From a checkpoint of a small transformer trained on Wikipedia.
Training: 1589M tokens, 12124 steps.
MLP neurons of a small language model. Each row is named by its layer, matrix (down: output weights) and neuron, and shows model dimensions 256-351. Each number is 200 + 40 x the weight over its row's rms, rounded and kept within 0 to 999. A neuron's up and down rows have the sign that makes its largest values positive.
A block is one neuron, or neurons of one layer that tend to fire together. After each block is what it responds to, as a language model described it from the Wikipedia text at the highest values.

L3.down468,202,219,198,209,258,202,228,148,151,183,228,240,195,175,213,198,122,200,270,179,175,168,199,182,127,218,199,207,187,216,171,265,175,145,157,201,227,229,213,206,144,234,201,190,203,160,211,181,136,176,196,198,191,173,135,226,221,175,154,186,286,143,192,177,241,257,149,212,158,150,153,197,216,127,150,295,265,213,160,200,154,224,283,206,269,187,183,240,212,269,147,189,165,204,171,223
L3.down1886,139,177,234,165,157,164,239,157,215,112,197,274,153,234,147,207,192,196,190,201,164,236,152,183,206,160,255,195,190,233,203,214,213,185,267,228,224,210,242,185,223,223,191,176,221,220,262,207,205,148,275,251,184,268,184,192,235,168,137,198,219,252,265,225,205,228,185,302,231,159,259,205,171,226,230,190,205,180,185,209,203,178,177,246,152,176,161,193,222,222,209,156,108,235,200,219
L3.down2146,237,220,172,158,190,190,171,218,113,212,122,169,211,175,143,232,220,218,228,219,202,211,226,150,208,182,251,216,170,272,165,140,211,291,85,262,264,176,126,243,156,238,180,203,230,225,258,221,228,173,203,211,200,288,194,175,296,212,177,176,229,242,238,195,232,175,167,169,156,177,190,242,182,233,92,213,243,107,193,159,162,222,171,263,238,203,194,250,248,215,234,214,149,195,187,194
L3.down2240,185,194,204,191,246,176,201,192,167,171,220,203,180,244,159,257,238,174,205,210,164,179,166,238,177,98,204,247,225,232,120,253,220,173,199,230,130,188,212,178,161,222,182,320,178,176,162,186,211,209,104,201,220,139,129,176,282,168,258,229,218,204,236,195,183,189,201,202,180,138,139,260,268,217,222,228,142,240,255,191,243,188,201,166,250,224,186,187,200,122,213,274,255,245,231,231
Responds to: Table cell separators. Separators inside Wikipedia data tables: the colon in track lengths (2:01, 4:15), empty-cell pipes in election results, and commas in numbers.

L2.down286,228,236,223,223,167,246,118,192,244,178,142,204,176,204,205,255,181,194,171,144,196,183,217,204,171,253,229,201,291,205,226,157,213,250,233,200,159,156,248,169,202,117,207,233,170,218,228,171,99,161,290,173,163,163,192,200,257,306,206,242,204,226,174,215,244,147,217,136,241,172,205,164,189,246,197,176,249,199,248,165,182,196,239,142,145,199,171,163,223,197,211,218,174,196,174,224
Responds to: Possession/attribute linking words. Words that attach a property or part to the noun just named, mostly in physical descriptions of species, fossils, buildings or objects: with, has/had, feature(d), presence.

L2.down2747,195,198,226,202,151,225,199,253,179,223,154,194,169,211,165,140,125,236,252,227,216,208,204,280,227,176,263,214,197,216,171,164,250,309,143,245,162,143,259,183,195,237,164,124,166,137,236,152,237,235,224,150,137,204,180,213,171,246,184,178,227,249,195,171,106,211,211,197,225,221,199,221,175,105,211,195,182,163,253,214,227,169,259,198,123,234,211,238,219,247,245,239,252,222,193,159
Responds to: Structured table/list fragments. Short numeric or word-piece tokens starting a cell or field in Wikipedia tables, infoboxes and stat lists, such as scores, coordinates (′), and name pieces (O'Ward, Ab-).

L3.down161,216,204,235,259,119,232,215,232,249,198,180,145,169,304,160,187,236,234,194,182,158,245,208,206,221,195,210,264,211,198,142,200,157,173,205,128,249,197,211,170,206,202,131,222,201,166,170,177,194,132,207,175,152,188,183,241,222,149,170,222,288,233,217,135,225,158,228,218,202,288,161,167,183,171,186,163,196,278,165,283,248,174,231,183,185,283,227,179,133,215,242,138,226,192,165,133
L3.down554,262,213,167,181,168,272,216,179,223,180,137,238,239,168,175,233,183,229,158,254,235,222,118,269,155,193,142,280,237,202,180,215,248,160,164,144,216,196,211,242,146,216,72,264,255,186,175,129,184,201,189,177,246,182,198,212,195,198,151,166,237,225,214,327,188,141,244,146,191,205,171,198,161,246,132,202,228,196,183,220,210,235,257,179,284,167,170,177,189,144,180,242,164,200,268,183
L3.down935,198,193,239,233,209,236,174,249,174,149,209,202,206,193,137,207,249,168,213,133,234,243,171,190,228,183,196,191,205,199,282,192,207,175,126,210,228,170,229,173,182,217,190,206,277,197,213,142,178,121,203,133,243,229,165,213,227,140,231,186,276,198,153,214,133,139,202,267,166,177,203,211,219,233,213,175,232,199,183,141,142,198,214,253,188,237,203,226,148,207,217,238,239,123,197,162
L3.down2395,221,271,218,196,198,200,127,128,215,231,207,209,100,267,104,179,240,200,182,229,157,187,167,176,234,226,209,255,147,256,197,196,224,180,195,132,241,219,220,128,223,203,212,251,228,204,158,83,230,162,205,118,209,174,166,195,111,233,153,229,210,192,178,193,272,245,278,200,181,177,173,186,212,193,201,146,235,183,232,209,213,193,219,221,256,230,198,217,201,193,266,161,208,121,280,232
Responds to: Word-completing subword pieces. Middle or final pieces that complete a word already begun, mostly in scientific and descriptive text (pedic-el, glac-ial, methion-ine, absol-ute), plus stray connectors.

L6.down67,194,246,136,154,193,266,184,193,120,136,280,159,224,171,192,266,255,208,195,271,178,198,209,186,223,243,204,182,172,149,264,231,232,194,200,220,229,149,124,168,183,220,233,209,194,208,170,175,177,169,215,219,230,176,257,194,200,183,169,250,191,145,157,188,266,193,248,257,205,168,205,225,278,145,257,254,217,182,192,169,162,184,266,198,217,211,185,173,154,191,137,179,163,243,112,203
L6.down133,135,231,169,191,169,167,219,162,262,161,188,230,189,246,182,260,239,205,264,201,143,158,153,185,175,208,135,165,243,199,240,194,229,199,213,156,205,168,128,236,284,255,159,290,215,160,220,261,208,220,123,182,253,298,165,181,188,157,225,187,205,172,219,144,191,163,180,198,196,237,173,165,173,165,178,211,200,193,231,153,253,155,158,120,204,131,284,242,230,194,134,215,177,161,200,229
L6.down292,191,140,234,239,194,220,182,172,235,211,183,190,219,228,178,231,147,219,242,194,225,180,213,258,195,185,171,202,163,150,217,226,194,184,180,160,209,179,97,165,238,230,185,182,187,131,203,167,151,186,169,189,252,242,212,244,130,200,196,222,181,269,185,250,213,140,276,193,206,201,201,229,170,229,171,224,270,221,294,233,232,225,209,174,268,192,190,131,205,138,278,113,199,232,201,173
L6.down350,182,74,163,215,199,196,195,226,202,233,152,179,245,190,171,236,193,224,230,154,172,248,140,143,183,187,197,122,148,181,267,168,140,233,151,166,180,159,298,158,176,231,203,159,159,242,242,180,177,144,182,115,235,196,208,218,208,139,201,155,210,238,266,220,266,115,205,146,120,240,232,188,253,202,235,216,203,283,179,181,238,269,249,199,211,224,261,263,194,211,191,247,211,182,207,122
L6.down521,169,177,147,244,195,172,153,220,152,246,176,221,196,197,173,200,153,199,146,225,204,140,166,171,260,189,166,148,201,205,232,189,223,151,241,227,261,209,197,221,182,218,172,199,217,159,183,208,219,126,161,227,253,276,198,243,156,270,224,179,206,283,171,192,210,207,234,220,247,241,179,165,200,205,262,230,238,201,183,242,221,208,214,257,202,299,155,234,222,184,130,232,186,207,184,168
L6.down736,168,156,181,138,191,247,235,214,229,195,190,203,189,163,177,262,139,234,156,132,186,198,223,129,196,210,262,205,138,180,178,236,214,290,166,216,180,219,117,295,213,149,222,223,221,216,276,215,201,198,177,185,210,162,207,228,202,168,224,176,245,121,209,227,139,258,213,172,250,202,146,192,217,217,223,252,145,235,213,193,231,117,182,199,176,224,164,198,195,190,260,236,221,179,191,145
L6.down769,230,156,198,164,191,197,230,209,201,198,178,136,188,191,204,190,228,192,137,190,189,250,236,184,162,227,197,155,130,209,234,197,197,150,235,232,160,186,165,165,169,231,186,248,107,198,150,175,163,186,151,144,224,230,195,219,179,265,224,235,231,268,233,168,190,157,213,179,174,153,224,250,185,184,158,241,175,136,225,232,187,166,236,202,161,226,214,164,182,249,189,229,206,190,241,177
L6.down867,218,198,217,192,211,182,160,263,180,245,234,236,292,165,168,228,181,185,175,285,238,229,194,233,151,158,181,200,146,244,241,173,129,226,172,198,180,202,164,276,188,267,224,212,253,262,212,189,177,213,244,171,113,222,202,191,257,257,188,219,205,207,199,158,116,190,187,204,180,185,178,259,194,150,233,117,159,181,197,199,195,219,234,194,244,199,132,190,256,239,205,178,208,120,134,182
L6.down915,268,145,169,258,201,280,212,161,272,216,271,211,258,219,167,183,250,197,222,207,219,153,179,189,157,189,189,175,256,230,222,210,259,217,245,131,151,180,162,131,186,217,173,196,255,155,227,182,230,153,234,146,115,193,182,283,194,187,209,181,287,240,214,193,238,165,288,196,196,163,183,160,214,184,171,301,165,215,246,263,238,216,221,245,148,180,230,203,231,196,225,232,245,191,227,198
L6.down958,216,223,176,198,193,245,218,231,219,225,233,188,164,216,228,193,227,187,227,244,243,205,194,244,184,198,238,223,149,146,254,210,148,191,297,152,265,168,256,206,204,259,197,137,165,197,276,193,195,160,184,185,250,238,244,229,196,145,185,249,232,203,148,210,173,250,206,215,181,155,251,103,187,188,305,158,188,238,215,205,295,189,298,284,213,197,132,209,188,157,242,211,263,251,236,130
L6.down1052,191,202,140,254,234,219,218,288,185,224,189,195,196,160,210,251,215,190,201,83,222,227,210,201,222,239,138,207,244,193,221,195,212,250,190,226,234,242,236,312,237,178,184,210,172,174,216,239,199,247,228,215,130,145,212,145,280,186,192,237,167,199,114,168,176,141,193,213,205,185,249,215,177,250,233,140,175,157,174,168,204,169,162,198,186,168,223,230,235,245,190,195,177,225,189,180
L6.down1427,205,203,249,230,140,160,240,184,159,239,186,221,248,176,201,217,140,235,187,201,263,257,176,141,189,217,158,194,120,179,194,257,218,186,239,190,216,152,194,144,218,195,145,216,176,122,233,137,221,190,221,185,148,235,174,214,250,170,197,148,230,206,239,170,219,189,256,137,173,232,256,192,258,216,110,145,200,263,270,170,213,213,217,194,199,138,212,136,212,154,219,157,176,247,232,199
L6.down1633,153,179,202,240,200,202,208,249,162,157,181,220,178,222,270,283,202,179,262,179,163,168,171,228,219,199,229,208,208,173,253,228,141,222,179,182,156,230,237,243,168,233,161,156,315,238,259,206,191,216,143,198,203,229,202,187,236,179,203,195,231,178,188,235,183,240,259,203,203,165,196,285,178,213,267,182,181,139,148,211,123,226,220,206,282,136,152,203,217,179,233,177,221,232,94,163
L6.down1638,142,262,187,165,175,127,209,217,144,224,239,247,156,142,126,192,223,217,228,274,217,174,199,216,196,295,271,218,267,189,134,271,188,178,214,175,132,214,220,270,219,146,162,208,213,243,170,225,244,208,226,155,232,193,191,245,209,156,317,189,204,115,250,149,225,250,205,202,181,250,205,142,122,183,213,138,265,224,286,192,205,219,232,223,208,158,163,138,221,149,207,218,250,185,198,158
L6.down2526,140,252,294,187,203,138,224,242,193,193,254,158,169,125,167,218,205,257,272,196,268,183,168,183,231,239,211,229,168,218,161,179,241,194,122,209,272,202,179,197,187,175,179,235,176,154,175,163,180,152,206,160,234,165,186,214,237,266,151,183,224,157,181,233,240,165,148,186,211,233,161,202,163,197,192,252,213,265,208,173,221,198,210,201,174,194,254,267,220,203,196,195,167,191,190,186
L6.down2633,181,237,223,188,183,180,213,201,169,139,163,271,192,214,265,160,200,247,217,161,186,164,186,150,233,256,158,201,190,224,173,277,161,210,187,230,188,191,199,162,251,196,162,291,155,176,230,188,137,247,166,142,217,246,155,221,168,244,196,167,171,277,232,172,192,251,149,189,239,156,180,285,167,171,160,202,219,198,250,272,215,213,165,202,202,194,230,234,168,187,204,207,198,217,234,159
Responds to: Anatomical description tokens. Tokens inside physical descriptions of animals and plants (colors, shapes, body parts, such as black, rhombic, legs), plus scattered mid-word pieces in technical anatomy or biology text.

L2.down1018,226,239,181,165,221,205,194,175,206,187,137,180,245,251,117,133,160,231,189,155,266,177,219,239,141,118,211,174,233,233,153,226,162,176,181,213,200,225,283,188,155,130,209,187,185,137,260,198,209,168,216,180,155,138,91,215,214,205,225,152,262,227,274,164,318,177,168,197,210,205,228,221,254,200,215,189,158,209,156,214,233,219,191,189,235,218,129,286,164,261,179,209,186,230,268,209
Responds to: Value slot in tables. The space token after a pipe, colon or comma in wiki tables and infoboxes, just before a value such as a year, count or rank (| 1930, Total: 450).

L3.down237,144,203,240,229,134,269,194,241,190,177,122,215,145,176,180,146,163,190,143,199,247,184,274,251,226,151,219,197,271,152,264,222,194,168,176,221,136,188,205,178,182,158,260,186,231,202,216,154,182,217,234,136,184,82,195,178,192,200,179,215,207,162,196,232,158,201,180,228,244,203,169,303,233,199,179,136,210,216,203,204,184,243,273,209,218,141,157,243,313,151,206,243,170,181,131,200
L3.down525,295,218,275,127,227,256,236,285,198,168,187,204,228,194,266,202,233,177,172,236,175,270,172,269,163,227,237,215,142,218,162,217,201,158,257,137,156,198,218,152,224,203,202,262,124,140,233,178,214,155,200,103,203,212,168,187,222,186,185,143,154,160,165,169,249,181,208,173,217,167,203,228,135,175,206,249,223,184,120,125,223,198,214,236,159,117,204,188,203,210,192,195,204,235,174,146
L3.down760,229,146,275,268,175,217,164,142,208,178,177,157,259,192,156,210,181,188,217,208,208,206,164,235,160,139,208,253,182,218,210,186,191,200,251,253,210,136,231,171,209,258,114,240,179,138,69,213,194,216,170,219,168,249,163,231,154,231,212,253,185,191,158,148,243,178,129,195,230,172,228,150,155,218,249,268,258,179,216,202,221,242,216,197,244,277,164,239,238,219,163,172,71,190,183,225
L3.down2161,165,231,261,295,180,195,171,247,181,176,217,266,239,226,249,142,156,214,227,195,164,227,233,236,176,175,194,174,143,255,179,173,168,245,204,212,196,217,229,231,140,267,243,185,325,197,158,208,263,221,96,212,211,200,148,202,164,324,130,191,260,129,190,266,251,191,202,105,220,167,159,168,166,232,185,225,196,192,184,191,210,214,201,109,162,175,222,207,264,123,162,196,172,179,150,183
Responds to: Table cell opening space. The space opening a wiki-table cell right after a pipe, usually before a number, score, year or date (e.g. 1–13, 1976–77, 2007), and the invisible marker after coordinates.